Weights of a small transformer language model.
Size: 9 layers, vocabulary 8192.
Architecture: RMSNorm before each block, learned positions, no biases in attention or MLP, untied embeddings, normalized queries and keys.
MLP neurons of a small language model. Each row is named by its layer, matrix (gate and up: input weights) and neuron, and shows model dimensions 0-191. Each number is 128 + 24 x the weight over its row's rms, rounded and kept within 0 to 255. Numbers have three digits each. A neuron's up and down rows have the sign that makes its largest values positive.
After each neuron's rows, "fires on" lists the tokens most often at its 100 highest values on Wikipedia text that the model never trained on; "fires after" lists the tokens most often just before its 100 highest values on Wikipedia text that the model never trained on.

L3.gate235:128157135108126147161111130132134152130124082126158127142116131105090136085091122116066110148152132127154138121096119126135147170107152107094141118144112136146176110173131129164154137140149086156133137116092132147119107089105172167145106124125131082132114097124134122150128130160108140207145138121123139112098106126122109161152134141130096125123106130167117167159083106145118149139138057160119108089124152107134145154139118161144153142136136125133114065186079143118150119125129085141164159152119098131115147146075149107130094139123146130153170113139130104138138135142139134166
L3.up235:129159119107095139130103113170136150134096084127129099144102146085111106117115152089085118149117181159160104125130150110136147172098155115090113130153089150156137131137129092135104130149162092139112141102118109095123113118141141144124103089105126100101125133102125103144186139165120103159140154165090125139127134154113089149123126088128084124124121090107121161147130157193134160150103103126133084107140147111138182145143078149156148123172165127152136117165104133132123126121073072139148139124163146108138125158118137119129117104144147140146143125165108124143116170151121145144
fires on: " and", ")", "N", "present", " the"
fires after: "°", "8", "0", "3", "6", "4"

L3.gate74:130142164117091119084133156088151166118106118162147077083103127087114124124134169140140110101136184124151106126091073133130095089121096121150124148124149132113110134154136139152102117137133174103155136173145154118153129172107164122128127121099109126086157110128137099095133112108147135140117094128133132127133150117145136134160157141092144126130141101177131120077163138174077133111112121145162117169113137094114137154167122130139109145128169125152109115133154123129152152156143080093114142114119085121131106155105112086097095130117146127119152122077138133074155153119104121153
L3.up74:103143144146102120133139103121142158099108096156148092126131112086122111085124165129128110093106153134132108111123152130126106085082131173159137157125129127129140098131113109103148136140143161110140137156130154125168095172140165126157117169121137113113136116169126094076118088098098099110084126097098142122141112122148127110098092161133113172121124119155141158106147148104134106156116145140113159121101155139152106145165120117110123150090131133150135195151137107156156093141161140139130115088075141119154125184123134062108116087167156130133140155132119106148147182144132137115
fires on: "\n"
fires after: "==", "===", " =="

L3.gate190:173126111111166110129056152124107132141117106115151142102086173131109161159148092129110128090116132131133108125142143158129127117132109079096158132147106143174110144161121108151088111141153098091158114128193126135118122102130110136133190142107178097131088108136163132144166132120147116120165123112112113124115114101149121152170115099156182075112100092142077121133136125136131138145126110106128156126144133115116150121135084140157138091114116184153140172110123155133091139130129129123121153137122145099118157104098132177120135132143153127150177166131137103137111134143122108161
L3.up190:138031097090127132139109132141124101152112095115102133126165127109149154117125130136093147138101109129162109148114096124153126173144118085128108075140158125132080115131137124162109150095146119144147120145122061122112135119082144106091109138155125149110119111113111102124126131100112108153157137142171183080148117168110135112135134128126112155179100117123095164108131111095098100181134107129091130110133104132110116147130129087113146138097151147129086142126086087110094150157137168132136146123111128181117142131149134103136141149137119152100159146131136125134100128105129175148
fires on: "%", "–", " season", "(", "-"
fires after: "7", "4", "3", "8", "0", "9"

L3.gate313:083115157146123144108098137127166122157120121134103104126138092075111125085125103136128124120162118146149111123140161096157131110129139148129130155157115136153085131110120096179145100134133151195120137141110106142110158112157138163114161144123122168101128134152131122204075109127119147132101126158160150141156079123139144159116124139148135132117137125150179153135115143140119131134110133104142113117120145098126162116184110183152133104103146109154136133121106116125139110161144120130155122154129191098117074075160157155123094155102173129107120115129116152098129142169095126146
L3.up313:119125141095123199161086160089094156128110143118119113109097131119117129134119129130121165135115132142127128117104130118133133109137077143116081125125092138187160104118089108110114123121093174159108140154145115157101165146157102120128126146081167166122129130127099126103114121163116130150071143149105072158127091113142168132124142122101123139119124107098105092132109088119161125110149124123144146144125139137073150132154150113125072098113136164108118123151103163167116094153104163101116141118124136094132170117131091113127073146139149140072117137129092153107133099143139144125
fires on: " in", "\"", "in"
fires after: ",", " (", " and", "-", "\n", " \""

L2.gate147:158096147152134134108156125118127136128130146087114111156105129159119187169157160169132140114081126119157077179150147110136128135124146114155123156148109111173124146107141085101144107127111118173073147101141100139117137138107089157112106101157131091109139154107109138073114150139097133122094145127163128142122136142145085120125089102097144152186078122090138115121152131110112155115144136114117120153143171101136141123133122129081120130093115118141129121152120131123159107131097140116077125104164159087137091103108119146152097151168132115088098125154122134086143112153118108102
L2.up147:163092136121131171107169124154124136105126136098139107142129112143102156154095144151118156125119148134179101164140124121156162147089131103125130125169130139143105130144124073117194136129097133135109165101123081124112164117134118128110112122164092125136125151119109158112090092099117158096162122177125137115109124153127091162107098146100139115176152147117122147132132066111128153126116137123125111159128175126118143099132104141146098095111126126135108075122152128153146097115154155146131142141105095129108139071128122166118065150145104123108133092133099109084098107104082129152
fires on: "T", "K", "B", "F", "R"
fires after: "\n", "-", " (", " \"", "==="

L3.gate73:115140128155175161111113128134130122119187145136154106133139129137117111146132116135129120165140119128139143150162102116138117081158132135105127111160109128122131119141096122104116132089159156150074079115105160149166116088172150132156168118126141114112136072104137157128172137079168183113119099130116125172124106134138107139139142150132153094120110136134154105154163106107080138134122192139112151169135109138131163093136131092079124125143129152119142103084148129142111119142128169118135132139085141132176136170132147125109123139150139131147168104142138138120178054123116114118
L3.up73:106145129127080114129115107138129144111136139161102134115132133085118143137092074132138141145147182078131114140203133143147140117127137121079153126111124121129150144194145084141104137133098094140142131105081119120143123171133150116116144106104126113106140157132117135115123119143157132084124104127111120151150109157166067130115116131139136129109142116125123106101087111097104129142088159095145095121094138156130139167109098144106123156133101070157167142135134152106151106144148128142135146120097136132137065166165117133102120095169159136142077127146100108113148102096110090103
fires on: "0"
fires after: "2"

L3.gate152:137140108141145129177084092148118128135111112156152120125077111148135139136099129127114134107118156133118114115137149129130151144140114117135082118136159123127106136085106120156125097130125169175147098134151117169158146125143122095160139156128100116146150110142126107133119110122153165118100105092119108120145148112122169107096074093065140106082161134129146098123132115114086166109156130118114109111156108111146110118118104083168074156127138112128143143104157139106145144153119164106121156168073152093126097095127125097141104129122133135160126108161114155142156116058152190101
L3.up152:161154132125153160115125172123118124140130148170102126139120110138129122133156101165103122168154096108150124152116149130118131152086140113137107110101099108156125125090145158119097087119146152171119177113176113149089146125121133099142119130136139160110160089136124108123099164149155135100094128111089124086144143143154133117112133154107084122141090065066100125120151170153078111141139139133135114131129151128084137093130157094150130114146113132146131159089144111144098107176093125121162133107148167118151152138141138149133147074150133117119193085117132128109132171128143123114
fires on: "'", "\"", "€", "0"
fires after: " ", " it", " (", "ook", "d"

L3.gate330:116152122127138129112105160141120109115111106135072138151126101127144148149132102155108095098083129143103084086120129155135132104129103154114110133121124133114127137166083155146097145091112154140126102160121117134169078120121177129128117160154140088140137138096125157139149125090129106135155085111133103149155144140090105099125095113133178107187116118146139173137117158157159133114124129149122152105133127087110125132157127166119125096132119171134139061104125071093099117113145076107141150152133102127131146110121087130107128086150121113156150141123138074089110172131133109102
L3.up330:138134143145090120157131135104110132146111074149155129112116201104137110136110129097092099113121142091117154121152111143125101086136114119091096124156110110151117125167116108149136144153106109185136166116125144117137152108102123111122147072146126073102082148149110142146119106110144101123206102155123109144133119156167092105154123146144121115132106128114131102113164127129082102170115139135136089144111149143126174117096119141138134147142133117134145107138155099101111126157150120208179119151113164127125071152131125086135122135146121155155130109158129150120143116140109143146
fires on: "1", "2", "3", "4", "5", "8"
fires after: "1", "2", "7", "4", "6", "5"

L3.gate279:129130119088118122129133168154111145150107122139098091120114101119143132123121142146145132112119136112157149088124103135130129063164154109082139112138105101118102141088109136203195170127132136128109145155135145127112155113124134168124117126167127102171140129120110121144129127157097146125118125142135122085139149142189167128170129128102182099119120132167141098078133159138152143157146132140076171159113139122161136153132142102141157133097130101138151126114123133123100133181138136106138121149146158155096161123111146136159110113119123182101161092077094117103154123107098142122
L3.up279:129126106138151129095119114135137161138131111106137156179157115145120135119159149081101164105146146131123131141073124116106150175131154105110113180150123163142111143094140148124183139127088154135124118132150093122142133106154147142148100162143102126118124125150135157142118075148078165106174124163161122113105130115152164108163125135113143134123105145128149137142112171107133143125137066128108134086146140109106122098153096099152120143118127151107136084136132174105164129138140137144105116178183134133099153118083151088137118159107095121108169182104140097138105122129098123157
fires on: "0", "\"", "6", "9", "reg"
fires after: "0", "9", "8", "1", "6"

L3.gate117:120103140098095162161106159109134142140140107070117121124148141145136123104144121132104178105103108129118135109122163112125108138122104073087098116164151137117112118141133120132088120143168113092140099139104136135108112118125171173097149127154124094070107139128141101132121104100116082169168124148143119141136102133131095069154107141126159123166102122095111155094136129088112108120139128156125140118132140098165121155102115159162093122101068130151158097124080115144111130153100136145130101108103146172129150115121078131130145143146087126113176129114146114124140160144163099164
L3.up117:117145125069096123126121120123172117158133139093115103122099156137135114124143117176097154138113101129107167133200125114184142121157105127145117156138148146131152118116107134153061092113128091107139131113166130126122099108154188169113149134138139101125158096155130136141149109134107085147159077147137115096164121150125129111087119139124137117148127123165119144109116101125163097129115125126143160174124124092153140135146090102141080139148128179146113131125138119147086129104137125153133149148121134161125134125105071134106124080111119168146157140113136095138182112160136111165
fires on: "-", "6", "0", "8", "2", "3"
fires after: "0", "2", "5", "4", "1", "8"

L3.gate333:099129138090150105129123142098171126127163121120153120144142128124117119129179121121129103125105150135104149071126160144106148109106118119134117140150169175141169165140129153143154109125095157156140130137142138092115122094128098174124127159171090129152143103108129154145103146156131122090175108138115089133117125150100096132134115128100107140160119120135089161167090146136110131163129124125120137101158111120132116172149089069136134136122130136183143061117119122119110129133139121149142127124151136118171159182066163135132124097122098141131203156140112092106152134130120098138
L3.up333:103145135064153117120123108078115130155155091134122099114123142139158129161110109167120112132099118122123111109130131131138112110095121099129132174152139141173179122161113123121094131088170146108136116134168108150153140123131119123132107090130184134115084173137117128138139150098094112086142127144126097130110137159143122096147178140111128138131114133111145168129154113128118114115127157144129164188115162115100126114111132122088142157116083123178130161115137099173123144151114137093166105174170091152112143131101072129143132118152138163090113111077126130136125168155152159136
fires on: "8", "0", "6", "4", "9", "5"
fires after: "0", "1", "6", "9", "4", "5"

L3.gate230:097093107129140172128089143115163121154170124122137130145125130134161115140104134097088160112098142127112088076151120132107130150144146128138157103133131148175131145082099130133135138138142129121096083157149120087089134100138119144134119120151112114128164171073146134120163130127128137123143156146086105153137154125195117110173121135150124128128165091134136115123130109163163097145129086133140158136173122127111114140112134083109157107121116150096130125141142109099139184173156097157089122149136144079148090100137087141096155148081140142164105112157107130122153152130152104119
L3.up230:133149169159121142149124137157124112144129103122133162158062079122164150135121136161135132088168072104086125129159173128135108141115129145148145142096167123093154108145154119132168185149116130136156119124088157170161121132135124138127123161126159106156109115142121126148102106067165157135114128101145107161122056122125118136098130099135134132112091151121124119138086154082127113127145147104106179119137144140119121148123119105136118117126093103114176170136138142098115175110149153108136076133109179158147120094120142134127151146153147125149131137141165122096113119115131108138
fires on: " |", "-", " (", "\n", "4"
fires after: "\n", "4", "3", "2", "6", ")"

L2.gate271:176121125127189148167135147119140159136139150112125094137124119131148072098109131111098107132128132137163166111154131125130143142070159151149156159112143144136159108134133127111142129133117115183142131132115151116182132162099133085147120161158160118144112125106120141131086134151116107132182135077125130114087114126114132110157137134152144089188149117103164111123090135118101110087101131142069135117107143096119156156149114104176128107131146112121161063150135158121147144095136150126161144098107142144161119098129138086111155136104127097168139148136139123120101096134124124168
L2.up271:180126165112147133169142138144126134103113175110138137156122117118092109059096147133121107124141169143093127146153111146149101129088172113091124109136134086139151097171124115110108142119113139196102144097145078148137132146129115095114122108170117155126107089126066154144077111151107122130136130127116149166108092121153152175116143122130116116150099134098114113121141139112089091103074147111094128138165122131126160133132145163153152131120141173086134078165121140132123139103107123133104099114126142115147123151097102144126156146114122113108149107142127126120140161171116112168
fires on: "\n", " of"
fires after: " |", "1", "%", "."

L3.gate110:122163060136130154145150128145111151151143138043161139106111104112112110079116128139102106141119098135131141144172119135107117140118179152074128117121185105101146108103148132196124134125110088149116136135106168140126127096150153136119118112108104109140113124114122117151143123091167115150133151137130113096094092130146149143150150092146114132131145122175106137097121120100134139104079110112107133146146152117112101124109096122115135104105117104138100102113091118146123157168162124157128146084108118162136142117110076132135154127171155073130123121134091137130091098120112149086
L3.up110:143137144131101131093171140105115092126092099146152161129156133154099141120157112113156095127155122155095192138124157100104110100087096147141136159123174126114141107110099123113158126104173158141113087139104141143136192140134105121123137162156146088123133128141176144113145117160097159106087130090094157142163097117132119111089116140120102138093130149096148104190164149118118165108096119124151164139146117145134095096162119134133142141133121121144179102125160108115148152111103141158178093146149130147158095130133118096137128154082130123144110136145113098132122152137108138149
fires on: ","
fires after: "1", "9", "2", "4", "0", "8"